From a checkpoint of a small transformer trained on Wikipedia: no biases in attention or MLP.
MLP neurons of a small language model. Each row is named by its layer, matrix (gate and up: input weights; down: output weights) and neuron, and shows model dimensions 192-319. Each number is 500 + 25 x the weight over its row's rms, rounded and kept within 0 to 999. Numbers have three digits each. A neuron's up and down rows have the sign that makes its largest values positive.
After each neuron's rows, "fires on" lists the tokens most often at its 100 highest values on Wikipedia text that the model never trained on. A number after a token or word is its count.

L10.gate1301:476530488535446502516497493494511503515456500481553468508478494470531505475534499509463541464506492510505519509544508507491510509511527484507513528483483481478475521520470502464492509507501483488502492530499492517478488535534488503508533464498532525532521461528508503474533581479518505492472478574522514515554488508484494497483484495537537524543508440474481536506538472524439500470519
L10.up1301:471509492536553510496481509526513448455492483480492483532496530535517515477505482525501541510468534470544494526474479459507531457447478533489483496504532469571519476489492477534451509439476470515500489526488546471534442524500458517523491510478500499488478462512497463488481468460488524521529490492467500499497530545517521477504496507494503543494516457507492539524465524525503538506520
L10.down1301:511483527464462470521492498489517499515519509493485506497526537511466477499501508536480492509529462492493461577504507521448430467492501504511500512483494486495507533486494507442518487508522419499440526509464472526529506545467462511507463476540464470495555481485501525496535492496540484475504532514540500477525529508509480483481556521493510524522510556472502528503517518434484474493502
fires on: " and" 62, "s," 5, "ers," 4

L7.gate683:483509467487534473505517523476523543494519544482522487491526519522512490444520435513517559511463512502517545558435507520544464517513506455522495535480482527521500467474480488460504503433512491515525522461485491520538447500500500494463544480513478433477491524487538507501527584492493523471509466488482493522479508495503504482517496530530496531501522523523450553494490486489508440476489
L7.up683:507522475486513483523469550499502505501544518504497469499564524515499478495521473499520494491524427521456478531465496480515484508484532467484563467457491511509497514489483527526488526495514521516490513499474534508508501484509460489499534567514498510498447529499539463532487529500519516517494518484500485537513504456483513504504526471472558497504467486516512530513466499490503541473511
L7.down683:503491491478454472490530466469477521507481501487509506520501493482517509462459510478526477500475491508485495494496495479497497536507515481474500518539487581551514469499513472469448458522478520486507473490507521488492505498474506511492506489484501528501503479493500508530506480489509499453486502512508523483545487530466493488519503504524487515520537492526495471517501512499474454501524
fires on: " to" 25, " of" 25, " can" 7, " the" 4, " for" 4, " an" 4

L7.gate435:466492460479521484498512483490524484500497505468513554510498494496537522467500506474473538474466482488484538521471527497476497482532513485518531466521521482525486465536491496469523474518526455518475517519484528531460544468524528465510521480511535505482546503500547476468496505456496553473516491498508458530482522552544518501556469492471490524517481498541497501469456519483530462538507
L7.up435:494527496443452488527485547467465521493551509486554530522515475502504511477515513470492480512523460516486415508536493498531492507504511502542541494508442505486518475493480508510477544503519452484458519542494545539488511510514498470487520534477522519522499479452489455456518474535507500492502541445532538478518506508509480529486488486539473499525508483534478485503480429495523484513521
L7.down435:519545511489513483503494473529457497483482489514511474503502514528500520484509486467512523518538485497515523441528494480550504488512520485491489473500514571496506517491480524508481492554480519442491500515500472494527487482478480509572522533511500500474498518476526509506513517495520527525455530531534511560504503525498425501433470522524474460467504514535493496532501489488478511495500
fires on: " the" 32, " first" 8, " its" 7, " of" 4, " his" 4, " their" 4

L10.gate1536:504553495490433531465497500488502540512523501479514478468473495507472549501518481516500561500499509514501525519479490497523489498529530508510502446474489499501488519469524480520492547492522544469529502489499522474491530488512491482523501518492500517448513489463477520498483515513511490483519490516503503508524511506494501488488479530480534495500505522531463501480531491482485482548510
L10.up1536:505500535489539527531515482539529504476534498507527505488522494495507482467452530523504537521483559517485505494543497507451518533492511528490497523452482526503510514516505442547485491508517484472482463448472549519496487509473501506533484490491486500554450459497500472480507505498501530530475519526484520489541508537477514519507516482486555518511502482515480478536490511502509553489447
L10.down1536:481458512514495501497488515489508501560516484530478483517465521481469521449529512510473516497492504491493508471467538535485521491522539461479474490498486540501541505491517461491513500499534481549509530496525471500475509493499501485531535512500526506482466527490499500499486552501482498455505532475474485514501489471541515485499487457465492464492501493468490498529504510544474481491525
fires on: " were" 33, " was" 24, " is" 7, " |" 7, " are" 6, " and" 6

L7.gate880:521493478473488532518494533467487471470493478526517521508494486488485505451495552485467447496526470488520503486493490503552459533479516558511527512477488509471511449465522504456526529477471549529473509513502526551476510518543570515499498456495515486523523501505522469478518504511478522482517494507488526490492567515519517513507518491473501452533513557489459486543529490518502542526503
L7.up880:469542477528499532533499485468515470460530464552478497518456481518507484515496525517511508505444525485497520434503476485462457513461519540484542446481500530469468469476495512477499511506468486540487485561491528495506539506472509480483484518479499498460513486469503471497488486516508538513480510476489491543492524527520503512493488527445511496500487477505510512534514463536504497491473
L7.down880:513502487473534546445487526491541501531496515501458528518538513514543479444516481506467492500495526495515483524546475499478498509519518528527501547506512521519445529515527486554464521476492501469537559528477483534498478480492510489488454514505502525485535528495454538488460436485489480505527505477511520514484502467479514511508503462488490435540470500500474461509471538473499480470461
fires on: " in" 18, " of" 18, " to" 7, " on" 6, " the" 5, " contemporary" 4

L10.gate1783:531534502516452484519490508527498476492496527464496484440499488485472545515479525515523518504522504519533469502502499510502479523504502513526489544483491507501578527475551509504480443499522481471521501464511480518498512502474485542509491501525527532517539469425493471485535482493498469472461481486529524512479537502490508543516482496448525457450453533504511536521475547530528547487503
L10.up1783:474494508496494500510513510499506524489564496482513522495522477505470531504520488513473494513490448499461483468478472508487498515468442509462453472475492486456468509499493483451514479530515466478465494458520497483526492503492491514517492499554542506451552492483469516517516503505509503532489484478505496528508515511517546496517514489453503473452505527527546504491476483489437504489520
L10.down1783:531493467494522529542493506493474517545513493517528523487485475507475510558524466468474487454496516555508525552531496516486500519532490530483466512481532466521538500499511473442520506475541509536486473538496520513470472482476506488474462489508444479501492505515501444532512486480505470536504501489478481520482504466456561463475491505487490486529515496520502517525470537498503472508479
fires on: " is" 20, " as" 13, " Is" 8, " to" 6, " was" 4

L10.gate620:493520478480481524520470494485446487494514479527527488498515515517497508488477499520477444513517530476526499471507473573499548499527442468508473486496523527454529489500453459488516481508521506485487498477483467523530479507519496518534512469502524541549511491494519459529506498495542497477502475509486517521500492497534480511496476525482488506516505518501491501477516497480456535524504
L10.up620:554518447520512477486476461514482493498485505471516481505521514522483505531486506499481538493509517517509500489483496547483507506486487474499480497512513489578495536499511503521455495554477503500532468546511495484562481506471464554501479532475507567477460491492492527482505518525497492486481459490493520484470540481531515496509481495520537492517537509516467508464485457477469513499503
L10.down620:488507508473492528486526498509488512469471518536471534499479496485506504407544478469487501477477510492531520489481515521555501493486535492489522534497544526508513495501515448464493511492514504487501524516526469537480496467471448521520535449497546498480524501491480468540485503527478542516508510498483486469451542531465514488500494522495518445478504536492480479497493485511504486479523
fires on: " the" 28, " a" 19, " at" 9, " and" 6

L7.gate1526:502517498477541522509549505484529551510561469491496470471535481525477485465482459507505521470458521467482538488466505532545541449494513525519466490480483512514501451494506523504530502492524501512541535521486454441506521554511519511514445519481470496511458463461489456475491482492518464479460526511509493522453499490493515484506533476443471494498521491502509504518518483498520506504515
L7.up1526:530538532473537512480460487479512492497514522474546460529538507491487458536462469482460475484515527491489484514546514467493516491488521484533488475517482550516497491507471455480485564496478521524525496515448515540551513496509534492447495456498514493513494520501518506498510452463518458528520538497486452532482518533501516502455472480556503457517467508559489497510466490513478561457503
L7.down1526:467503474476479491480507476484487479486507483475491492532508539465490486490484506489450492493507521532493477457546513484484490443412497485488507511469502534529517521470514549501492490490465498501453565521527480506524486465507497529472545533581532511503547524460499465518507381541502493469524523497486515461477465535492514490500516522497516464532526486489452509475511495449483519514509
fires on: " of" 30, " in" 22, "es" 6, " to" 5

L7.gate1569:477500460432459527503483490483497541489479491473490487509518516509508535458526516521535538473482500494488503503443487490515513505507495493513520469459464529507485509463517515477484535516490463476504463492507494490524554518490500494479479509468519430504496521481471464491516500499465503505508522516513521526505485523530499507503501469484484499498499467487461532521483480508493471474550
L7.up1569:472561493484551503491474538486495522454500520517490508487506476466536501520473458521502513485438507547484501482511514526507461525476527506508516503476471520512474467454492511564490517462475460534505477498506536507526488497504493476505478461497504523535510487469524529466466521489516496505438532506526503504517484473508501477507511490488523488537483508529502541477478513491488509490466
L7.down1569:482480525541533531481509537507525471492458494493502502463479530500473468499451542516509520483485484491483507486463477472503484513514514530464527461446508465483488543504524488493468482534510507553466487511478461494481523461499490508496526489497489500481528507477487495512510540505479496454460487482503476500509508514479474494459470529492445496502500489455529538454498498514485524524497
fires on: " the" 27, " in" 15, " of" 15, " into" 7

L7.gate864:484458542513482510480537536483504500500530489527508501457514482531483537525532480514508510487547525512487514503540515511515514488527493483467463534479473492472450524485500505510495516484524475487503529519506495505494477479504450530462487445536547546508490482467532497461496471464527471485482442532492485526501517536478521509463548489498496512476489501482471488514498519485447474511469
L7.up864:434522456512476550492487503513535443503493488523489476467505502507514506501532520492492538493478489521561526537507508492490556480489488518532490508483467435461499506499525514518514522493466492452482532506505511529495521469520515500493544508493503482493515523519426527483503529522510494475468487484496466464461502508553469469488477490512502517512495505509461523502459493510517526509494
L7.down864:551494543526545460522518532475527502469511486505503543514551494469492470519515488502494525480546483508476537470485505465482479534469552496483489518510533499493492480547527482540518491498502508518490477490495478481497439505471501537489512496458516501516513527476537511565486481487476518490509512498500517529534502527517518484543486519455453488465517466541492508526497478484499456484456
fires on: "-" 32, " and" 15, ";" 5, " |" 5

L7.gate965:547501489483457518458512486510496510456466478517509469489514478483485477495484526522499442460496516491482531507519534528521539502518463503481516514501523505475519496524478482479538529512450446495507495511475455544477522516553521486536517509531477490499513530503495490482514546473475527476546506486541499475501484516526543496486485505474515500508451517534501481478467559479541471487555
L7.up965:514502461518502488527483492471476498487504524470528486506508484507500470526524499493522489472482501478495457510512492494477442557536497500506544541510467503521491546530477526488507488522533484506528575471519494459521516530526508460502472500523458489498489542475532465456500486505463503511445476479516481509488477473469477498478473505522543504521487449515507487524528506515521512529500
L7.down965:462532479513544531550494503486460488527508532537493515477467463509495552446522506504430502458494506488523531536511480512518531530507479493550502465477498544546519520492505503559468509501489510514487519441505504514482537516455488503482481530536535507500563500529536539555478459523523481541518520498532477498519482537482540508508566530412491506507500497514478506493527495489487511502513
fires on: " of" 19, " all" 16, " part" 9, " the" 6, " Most" 6, " his" 5

L10.gate128:526483530500483510466476552492532514492535503531535511503516527501496461498532436491460461505500500500525464533524520501517498537529491535465496468497478510499534489531540501529532518542511530463494490511496529521510492476534477480484515535537498490481518516473469538504496538483453466497486507457498533508486483525507499486489475519456481508503507499489499495522506489498489508485519
L10.up128:475564454487513468493494538505528467540506519533473478509505474495499503529531524487501511498496500480516492478460489523506504444489531512522467509496466491449534485519534518542553490511432515450515472473534526552489552498528466512516519510499520485493516523481496558485478491516499491468514485481503484525477494486503484513493532503499511500455489500524500472547505534494466484477498
L10.down128:553525511477500491511515442486483485492503451500531496482473514502514488508567518496510509509512526511525449551494498528508537481532494480494520508487486471527468469490476525502463486531478475515480467482514503483473501491536490477532498538440514518479524468477511510511492525436503454528501467502523517492553499504515536496486500528508524535508527527592506485475508529517476559442494
fires on: " is" 30, " be" 16, " are" 8, " was" 7, " can" 5

L10.gate999:501510483498500462540503470496514517464506472482527474506509495495520493468448464518496492541511538556460532491571509477513508472527505458494552530551480516487529494527495500498504525534504482500500494471502537473506486429515507520544511479509487509462465491537484507519499468532466492483484482511506531481469547487530535529510524511509455478473473511517472497523468503458479457510483
L10.up999:442491474469515518500459492483517500470510500522505489528469471513500516494466501491469545476503504477494499460569499469529482506491529530539464450503481512469544530482552512500534507488454512503508544502499531525468507510517490508494532533512514497509500496478468532473528509483484515509509559560485473489476518533520496545493508498513473525498447536498495513511463523527483499550478
L10.down999:480496502499526507542527514530473477524414486500498494501515493503539497514462480462476545549517544536498558521501524517500544473489500482498496509512520426529521515510516498497519497487520494522534505482511512516465488507481535509540497501485539504513461532491502486517457530500466521500525475510483520490488519542508489470482481493490520533488487530496462568503495501451523493502484
fires on: " |" 52, " and" 8, "\n" 5, " early" 5

L10.gate1784:537505500510490493528538447494498515482494540510498493501507514509499497456489453496531510465512495504488525511474507543484499499458486479494491469549461522494531494490502507480524510507509476491494492505497491500501491491528541497535450514477533450511477525510504518524498498461490490536514452490499492517527525493524512526540491497469494463495494504461524504501506493523510514515519
L10.up1784:510509495460507513517541504483476483466534481506475457519467476522524420497491522506506528517480461532507522508523483482527474517488472503495481476470519485478492520507524448521478497477505477542503500456506462510489498508508495442526522432498484527471521485483521522516470519512537518489495495459544457496488514485473495548432477448509515487490497448484489464519506502488556511498492
L10.down1784:510505522489519515507477465518487511508466525489472459511523481516447508499503495502511470517459491525541481504554475495521478469535493483481522484532516477502530488487485502444490530506484475501503532490538488499459502494517492470494477469520467543499502488482502466510534514491472509502517488502499469516522489501504539519509507516498497481497486510475506500500506467522508529485497
fires on: " the" 28, "'s" 10, " their" 5, " Ar" 4, " appointed" 4, " his" 4

L10.gate418:520522584504481505522449449473524495474525536507462523474561516485522556541520533515476479495454515480499548522521534531524542483538513495540532507493490525514514515458517483519503495499488529474469497493511469482494514466497528464478521503474497490510530486436499521481551485519547526491505460519497549545510523475499527495478462517492517523476517520486489497480536483502492518517545
L10.up418:506491543480514540490491500470554477487499564498488486510527509538496526444481509488495525496484469515458504495508486533533510529505464518528454515512494494500525530479517483514473497489481481453445506492519497483468502488466564540509521523530505503445576493480518499490495473538516494522481499508481523514521466478503514503494462480543500484468520504488554508504464486491519509558525
L10.down418:492458486557494502519485480491437484468489463514495473502518536510496507470461519518465469538552486471477514481498540505452482494501491547499554481521472497433510533501504490520544519535507535510459511492458504498516509504513455483524513481554487521485465488534507502520491465467494477508512536484539473511545504491516541514482452477484504516505529459525483510490484474518519491508523
fires on: " was" 21, " a" 16, " as" 14, " |" 7, " on" 5